config = dict(
    head_dim=64,
    positions='rope',
    rope_theta=500000.0,
    learning_rate=0.0075,
    decay_shape='linear',
    train_tokens=447500000,
    dataset='wikipedia_en',
)
MLP neurons of a small language model. Each row is named by its layer, matrix (down: output weights) and neuron, and shows model dimensions 80-335. Each number is 500 + 40 x the weight over its row's rms, rounded and kept within 0 to 999. Numbers have three digits each. A neuron's up and down rows have the sign that makes its largest values positive.
After each neuron's rows, "fires before" lists the tokens most often just after its 100 highest values on Wikipedia text that the model never trained on.

L6.down35:521453406486525552483550528457474483542486482472534470446505446439509496534523483517481433488443449529554480516501455446503503463488540516509523575410542461542577518514515537533415530475440522544538551528476504485544594495491533523460514568525485517490549496538509498502513458538540570466483518527455555431494514452403503458502504542578541543534570522509522455505463441584557456516502510472514473508511492494489514524436564516490482482522497483564444429466522476528513412492499506531531515577569507479484482464440475471534515542414465574551468514487449545493522430498449558508510444570471483506484467516469535531508538482527432565497514565510561517519436586492560488532495564484468432525487515485475480468520518469445483474461534473525478468539541511530493584544537516
fires before: ":", " |", " "

L3.down804:502507492489465524595545465516543496491477513537489592474495476522424476481522488495515486526512486468508587552515488521482469484441443548511543468509533564412483480429533558431515487485459478502473488469480489488482536459577455470507469475476533527504495467513523484494477540480566581488484541442423527458491420452478519514531396575477512448502522459431497530491525488500486489459499469434531515511550458451483476434543547466469433527563572483483496490519425504561463503535500506528473627515488447505508478448503487512567444438439484537564416504498430453503490453428551488506509472471503527507447503465544512523480501530429565539426445577479512453519532426444494502536536521490530506410460452479517405524479512513503465521427517491512419480452483510529543518521489523
fires before: "1", "2", "3", "4", "6", "emb"

L7.down486:518539498478501501566476518476498473529490519459446479499561547512439477555521534525547500513524514465480505476521557544493588564521474550474503444476457577507508547511485510454468507507467567503536510455377438496527467501513515474473552549526504475445552503482595512528520533449495478530512487525466443436506513527481496481529479534496471517525445460545510513472494521562457440473426564559579458554431500503546508481492488507481515444467444607500486435559483523466555469479483410543498567502522469496474485468481521560484459461591553495557496450517441545461528462465435554513513488513527462479555497519537521571527451475472535521531534554510586503455519521583449495528486437487480534477507387470482443489509509411548535480486487440520480459431505503471524492557473476
fires before: "s"

L4.down519:490495431532519466531430521556630490577487421490518478519491494477519504450445500562531543530474479512482482522471481571522532458561447454487528517454476520527602560505474447458544516463466466515516495501431475533489624493485556463515540612522466412445447506469542488432493445513570481439510517461376463456571543500534514468470459527600596486464445567512485494430473440478549501517472457534529536463492465510475532496451454518448486465484522447538519502542488464489494463536523479491483488509470482458561468473468452542487514524453504482507462537452502525482465486472421409516491488439518480539561533451542529478554554443478554523529490527518412550493471443492553474433469475482499493431533463502421454536492522451506514487474520477546433463465565585425480484465442469
fires before: "\n", " ", "==", " list", ":"

L3.down798:504488556490448572448515458554533488513549535483433545489477522527503501530542485518534431537482487540490465510456567476527436504431477506421453572504504559542525489516547533501434535512515522458497533521498478417464462552574463421504478471433511398495515513479505470513427473473519552406480482463508530508465516496444512523545454511489575489463487444525484567530483508555513496506461487504491536485490513532598456557522569531569497497496557388538502529455513464481514478514554571517544513517456481531469432551481474451516557521498558474473471499546566522448562518594432466438466464464508396496452530499512478399430506530501566527527488501488498506496524468446529464408500449489508484490455540460514491487477546461525574463545455513507542542505529475479581515619507494
fires before: " ", " in", " with", "s"

L4.down788:500609517544486513487494500466555505431470415596485543602530495398507464502510467507462480508444409499433498519480482533463524517526471468542449435550523503536528501492492581557509463460469465529490513447577472527452502490507502471488438433519455476486492477388535531558459540525526497493453557572495550551444455520501494510465519509502460593450475549476467514577522487574484489500414487545546464365560529506439527505481505422542474467523495432530521491528470467488517519493525520537494464557521519543580482484490561506536533542447425526453487518451498453558510489558498481496500479545435514520498502453486499529536559459461482494501488462479541514524496485543469531486509506474502548509409490513508501438493426415532469581423462523509551449489506480504485577533577472
fires before: "s", "an"

L7.down869:480489514512506417499526501545493558467463451553454506529522500490385498412526573545468412472475490423544506530424532484493501520472565546484442552557479520513479484545495499467508447508487441607477474539519475518501538434527466494526503541504497478502456514493487515444536538529457511397511514507495526538440424509499550477492544597430388505425351525477477470445478511459523445480471522525545437531479464453493479432438530479506538488502495534547533513470473521458508573459536533457531568468470439484473497440557470442525505514459471572483477516522545548496491479491460489498447483538539427535488494528444495539566513496507509478490496543492535454527464546514501462560492491519464590499461544531545430582445411546537518517472482479477479496436444490470510535549536508
fires before: " ", "2", ")"

L5.down602:470524459513496510492459482476536547575529502487505502503507519441469466505571499427479562560516481521476526429498501525546444475478495522485501554502465514527520513563454480535481501468518552491489520506499478542541448468486537481502471470529532462501488520537526495554513479535540484485545477520603538522560503460437440483549429446527536458534479491505501506529434389514551515579506515457537527524485563494491541470451448576538452469522524520496520570498445513495585559502535487457483414507485544519444457490489516480545484480517485525510528557488480472511450489551610489449504509570536540445511548440521446492424506502471509422431488545537523500504464530417472476551380599450527515496322446485529573519500459499522486501530445467523486540547504472488439510490463488
fires before: "\n", " The", " Al", " I", " He", " "

L4.down992:447501482487495461490430540544529455506480482486516489557438503420465490562566533453426456480542524403502465611494477533540497509531550492484517443536515448538472477478442493509441541466454503459480450572435458473583521523573519575525513476537463564515461490507426470460529545524514467474497482552485512510424419441496503493498547523530542531405516456572550560511554556507474501513441521490486497472508487509496552555517551524489540472461499479515517510511471585474502486508426545526478501537503475497507507519477516539530441529525520454571535446544501481496554483537506558530562515449530497470540554555487432457522492489539501528541528459505488532522532509412410516486463509504500463480530524539454524534505503519519483484456555528438491519494457484509501529510507514
fires before: " ", "\n", "an"

L3.down974:522503481486488491414439497471562440508482492533477522575509444516590476501496494455421504413504410539497528502460482506542502455506485486511552490435503497478546544478615440502489469490481419548537511475524512471478515489482448507521542489464518577427497554460438473527507583475578586452476528462437476426530533531454484489565527508487448453379474489489542453524499606490528527541439544476476442513565533542485543400448428514503518528489552536594516478477470485513546486459538517493549488574506540517404441538542503525476506452468539482507499471514505535505463545484543508481512503554471531515483529485563508483537501550513504414512474520536486515499520588461425547542599494546498505492504510535512456587491518551523567538504520505553488410488484528497480543504554518
fires before: " as", "ly", " of", " the", ".", "er"

L6.down96:530491499521453509555490511511570462457498494485545508439488508507451486469495575480525408460505493480484493522532467520510476458458471468459530508474495538460536518502461465459477530517534435507515497519486587560491526495578505491526492433522461475540455529475505517516419574420469466448562475464420491545429459541411473560469524549479494444485483530441536445438533523515473482569420484486445505492478455455515533556554541520581546484473462493475547481545540529549520576443479529460450513544567490589509470436503482424534420503530516610573490475450503456497431481466492580469550493455453488473503455551413511527500500449430480541493507550504486483473528471507547560597523566567509573484560499471488510484458475521465447520420524423448476504483429482545475556465511386
fires before: "1", "0", "2"

L3.down595:558479447509498493562576520436541559491487533504532521474445452472456464491551412503506548438514469473489467437486518465497483477548565528568453519482504429492504554564512563538455509525506542579471541472556527490532570568459484520490524513520525553450534458481460488488473518495500553501434501449546503464458509452428472476434493453436470526420508425462515467387488528470504473527473541551558473472544517525534492449504532564501572502471505464483515514509509484488469515564456426526435521453554477569466458471510491464467423526454473514420477506570531496516471588520519530540429497509518539470460560503495506476457523520428516488529491455518582488550477563485521517523484473463437499496521539539554519470502459527466475428517452511474543412410533508460503487554504533
fires before: " ", " \"", "ement", "ration", " for", ":"

L7.down680:514490567503579497499535555519471567454580480446519522545477537468509461498492484479443516547553521459512475510424542523491489489525499491482474531513523512525477432472536482491510487534451453459474559546405552452506511419499521465526493583492563507520575566427540521515436515510492509497400520498479543514500451574520467518537537487543534529479582514499434566536529577475559449519518455495554483486540543565514490491504488553532548562487468499541465501485451512560562483491530400500520478517463494513477501523560471499464464459422512530434531484556523501489548468470528503500521445534548513530528481498441474522557478572488506555481553461459532479506450426450482464575382438562465491484425472507478547538563484457538513551507539481470542415566588496488478488532436432
fires before: " |", "1", "2", " ", "4", "3"

L3.down562:524540553488507489429383513513492465471502438453485500554557475508563469481514549519464497547394457472515482535493458490414534478468520481538485490506452503550508464516479628427532467527488462479486487427537528440474487519449469419508537431507482538407558492502481516526491531497532540446495511536539482404487514500413531487569518561510405533520486466511545588545477460528455507454477545623471468431471554536532475538514472526563552465485510446472531472499549436464534532577479424462533559537519480512484599459454526558504514450585507482495551540437536518483479447516460500500479479570478524469476539535498476468483495483485541499466477536476467568543511488545485549464527479486459561412453486473533588541460504489455524444512585496499428504511431485507469472508540517
fires before: "el", ":", "an", "i", "ia", " J"

L4.down843:490451481576550505467455506490487463595425429487466558507543460521486453509539505457536507470476499417506450517553477514552510473580546522534465490515508518515510517534533490553535433517498552539487495497398443407486510495424483581552490487552519433507446546461546568468568506545503536476475511515502573456511480492462477510494492555556504484539376499534528549507546471496444472487483518466481549519459498528491467545453503505506483460478530469514583451585518449458489568523541496521471554499435521538490523442513453536476589548469509514504457489543474506467570584540445476479490501464528532498484546530490426456467397444517558508536557450488474512478512533498541484541506453503493520533622486519549480451438544499516542478504502450490473479468481476518499460569513467
fires before: " ", "\n", "/", " $"

L6.down914:442503450466469499463557548478517473538457623410483506546439513537465468514454508485453436553533491528537577453488446524569524395562530489468475508559500489553519490508512496560493547476513522500498487454503520536499542521485510585470549522482512450560556527452539512480458577530468508493484467470474496437576545497476532502503528514506445494479503501561523433481501494564516511506524589450503528458518491459479490447506427510485544557501478510535504483486398487527542452487527485549507554504490548482472479445469428420447530484485442513475523530451416511505530538494563561551488427524518549512510545503475557482488465575451476506518484456502539505497480469535515496497497510458480536458587527491408430478502511504575494384533534512485511528519469418526451507466444458
fires before: ":", "\n", " (", " "

L5.down377:537503430520523537495505475509493476524562437501450584503441519433503512512507482470535471531506505462501527533512457546536480497491574521482524528538565507507429458545435458475449405470511479476516439507526509474486470460556545448551508511557503457599511525475439512464492579495503484501441452587534509484512477504440478518483518535461464522486518518499470430519480490557591511522483504533468465468536483488494457535570469577508605425517448547495545527490531436467559538442490470527402498534490511444539525493448535479551511442480460448473554539453423525542558492524567512496507493503569439556482545431502490464393506476472581492577493474480418476556546518507511542533501475513396526559500496492525434481472495459543494552465431488469579491533541535546519460548522478
fires before: ".", ",", "s", "ed", " and"

L6.down260:545562516487447549516521541599443523465517512498456560451515583486505427481511459402506482491488517498451463484499429536545535427486453476494523645509489548506543472496494436534507455469474470535507442511419511492549502492519549485540525509532471440505582494572556491497539578473474453485462522497479521447428453561480550496535481495478534577483513469388540500513472503465487545487501507498500493542490543452536515536453491551507470511510522429433568391462550500517504488428534468480490500475493478481413443502540536484490510446498513569506500492539488489427484513533475506496492476473536527466581526524439527499476524517520529486399520442508517555511494496477485480579510461534524489461428527467532553422453482478503450459525499461497467563449563483476460468569472484
fires before: " ", "0", " and"

L5.down579:524462483523498508525511476540488490501510489463426530517532456537454506473516467509536534537539477515480464491530490507495492520513528504442584522517498427508485435521524520567431457504486474555542497370464488577476495487439471499524512440468471536516524517493499577572463505500551564463585462524550475528499484517465518526428445546588491527403470553516476517535532553485436416469481485568566531510490566493497449503415489530465552453491445425448499417503552459468522490524556496491522438479466478466524477446553506534487534544486546524450490461511466476452491340576467526537512512529537482566517477556600480516452413490578398552506567493541483503489435519543461545445529468470537504458539485556512510507482488441553511515483451520491469521489432503474506551476476496
fires before: "s", ":", " zone", " of"

L7.down462:496556501507522477441403474488479461497526529451484527498513477468506525520539505547484524483515530521523473497472498482533432493477454456471456580438514503454584542487495503430452516495593517585455484473419519485471453497531501498485445510425481470519535429466476528547485503485490518409502507498535528534507464449527469552436446467457490485463488442496546528458529506549545447388473529544554548528472472581486503450568480410510414469557584475500513489539521481579464434471519424444510484526509585483496464467557504459487537504490505469534564512505512474480516489414536528516515485515448479436527469563538525538457457522452527411474496530465537536543461466491467470448458464436523580449530486501418480517487488505490552466549536466501550512603545510473545440567480530
fires before: " ", " as", " the"

L3.down48:507542535469437467502518486504524530527482604593508551458474506429561522474433504482457513536509447492447499497567474525526443463446460506501440510520602494523446473531518504476451448517491540476501486509498520471429434496555535421523477460529462500419496443565442550503534456463548464453470558501441484528492571548468532587480496548514452560606519477486555458513542502513511553456459468517521418500536587528474442629511455444568503507554495523466427533516478495481531494511464539592472490471532512483507528482464485523541490555436441520504511450440483554507456509502492471514548517495533447538446499464463469484515513437472476515510463450506516474505525506406514471474507448485501472571521510572505484426540440537513503524547440428483490388457467523470504502519456524
fires before: "s"

L7.down396:449462500487503498483536558519504538491547454527479487468461510478537472518465506552560479582496473509507540555503411530538491508462461443480526525507519475498516485478537487513501451462442470588536543449550561494526471562441493559502551482484506466606448553510511471411488552545552492523455438496579454481507510491523560503405514447455484545537403553558517537528487563508514565443470530482542475446545457520431527465467513495492548494512446525473457554543527492506521511531462463522542502502481543567432557443575531503509429542568450507514539531473464517501544501471560522524553470529533462485493500637574438565513497468557535494535468457496486558526456488531479562516533498477495538518422440538514481489485547486506512580415537496484521487526482487464472497530494481
fires before: "ed", "ing", "al", "lected", "s", "ems"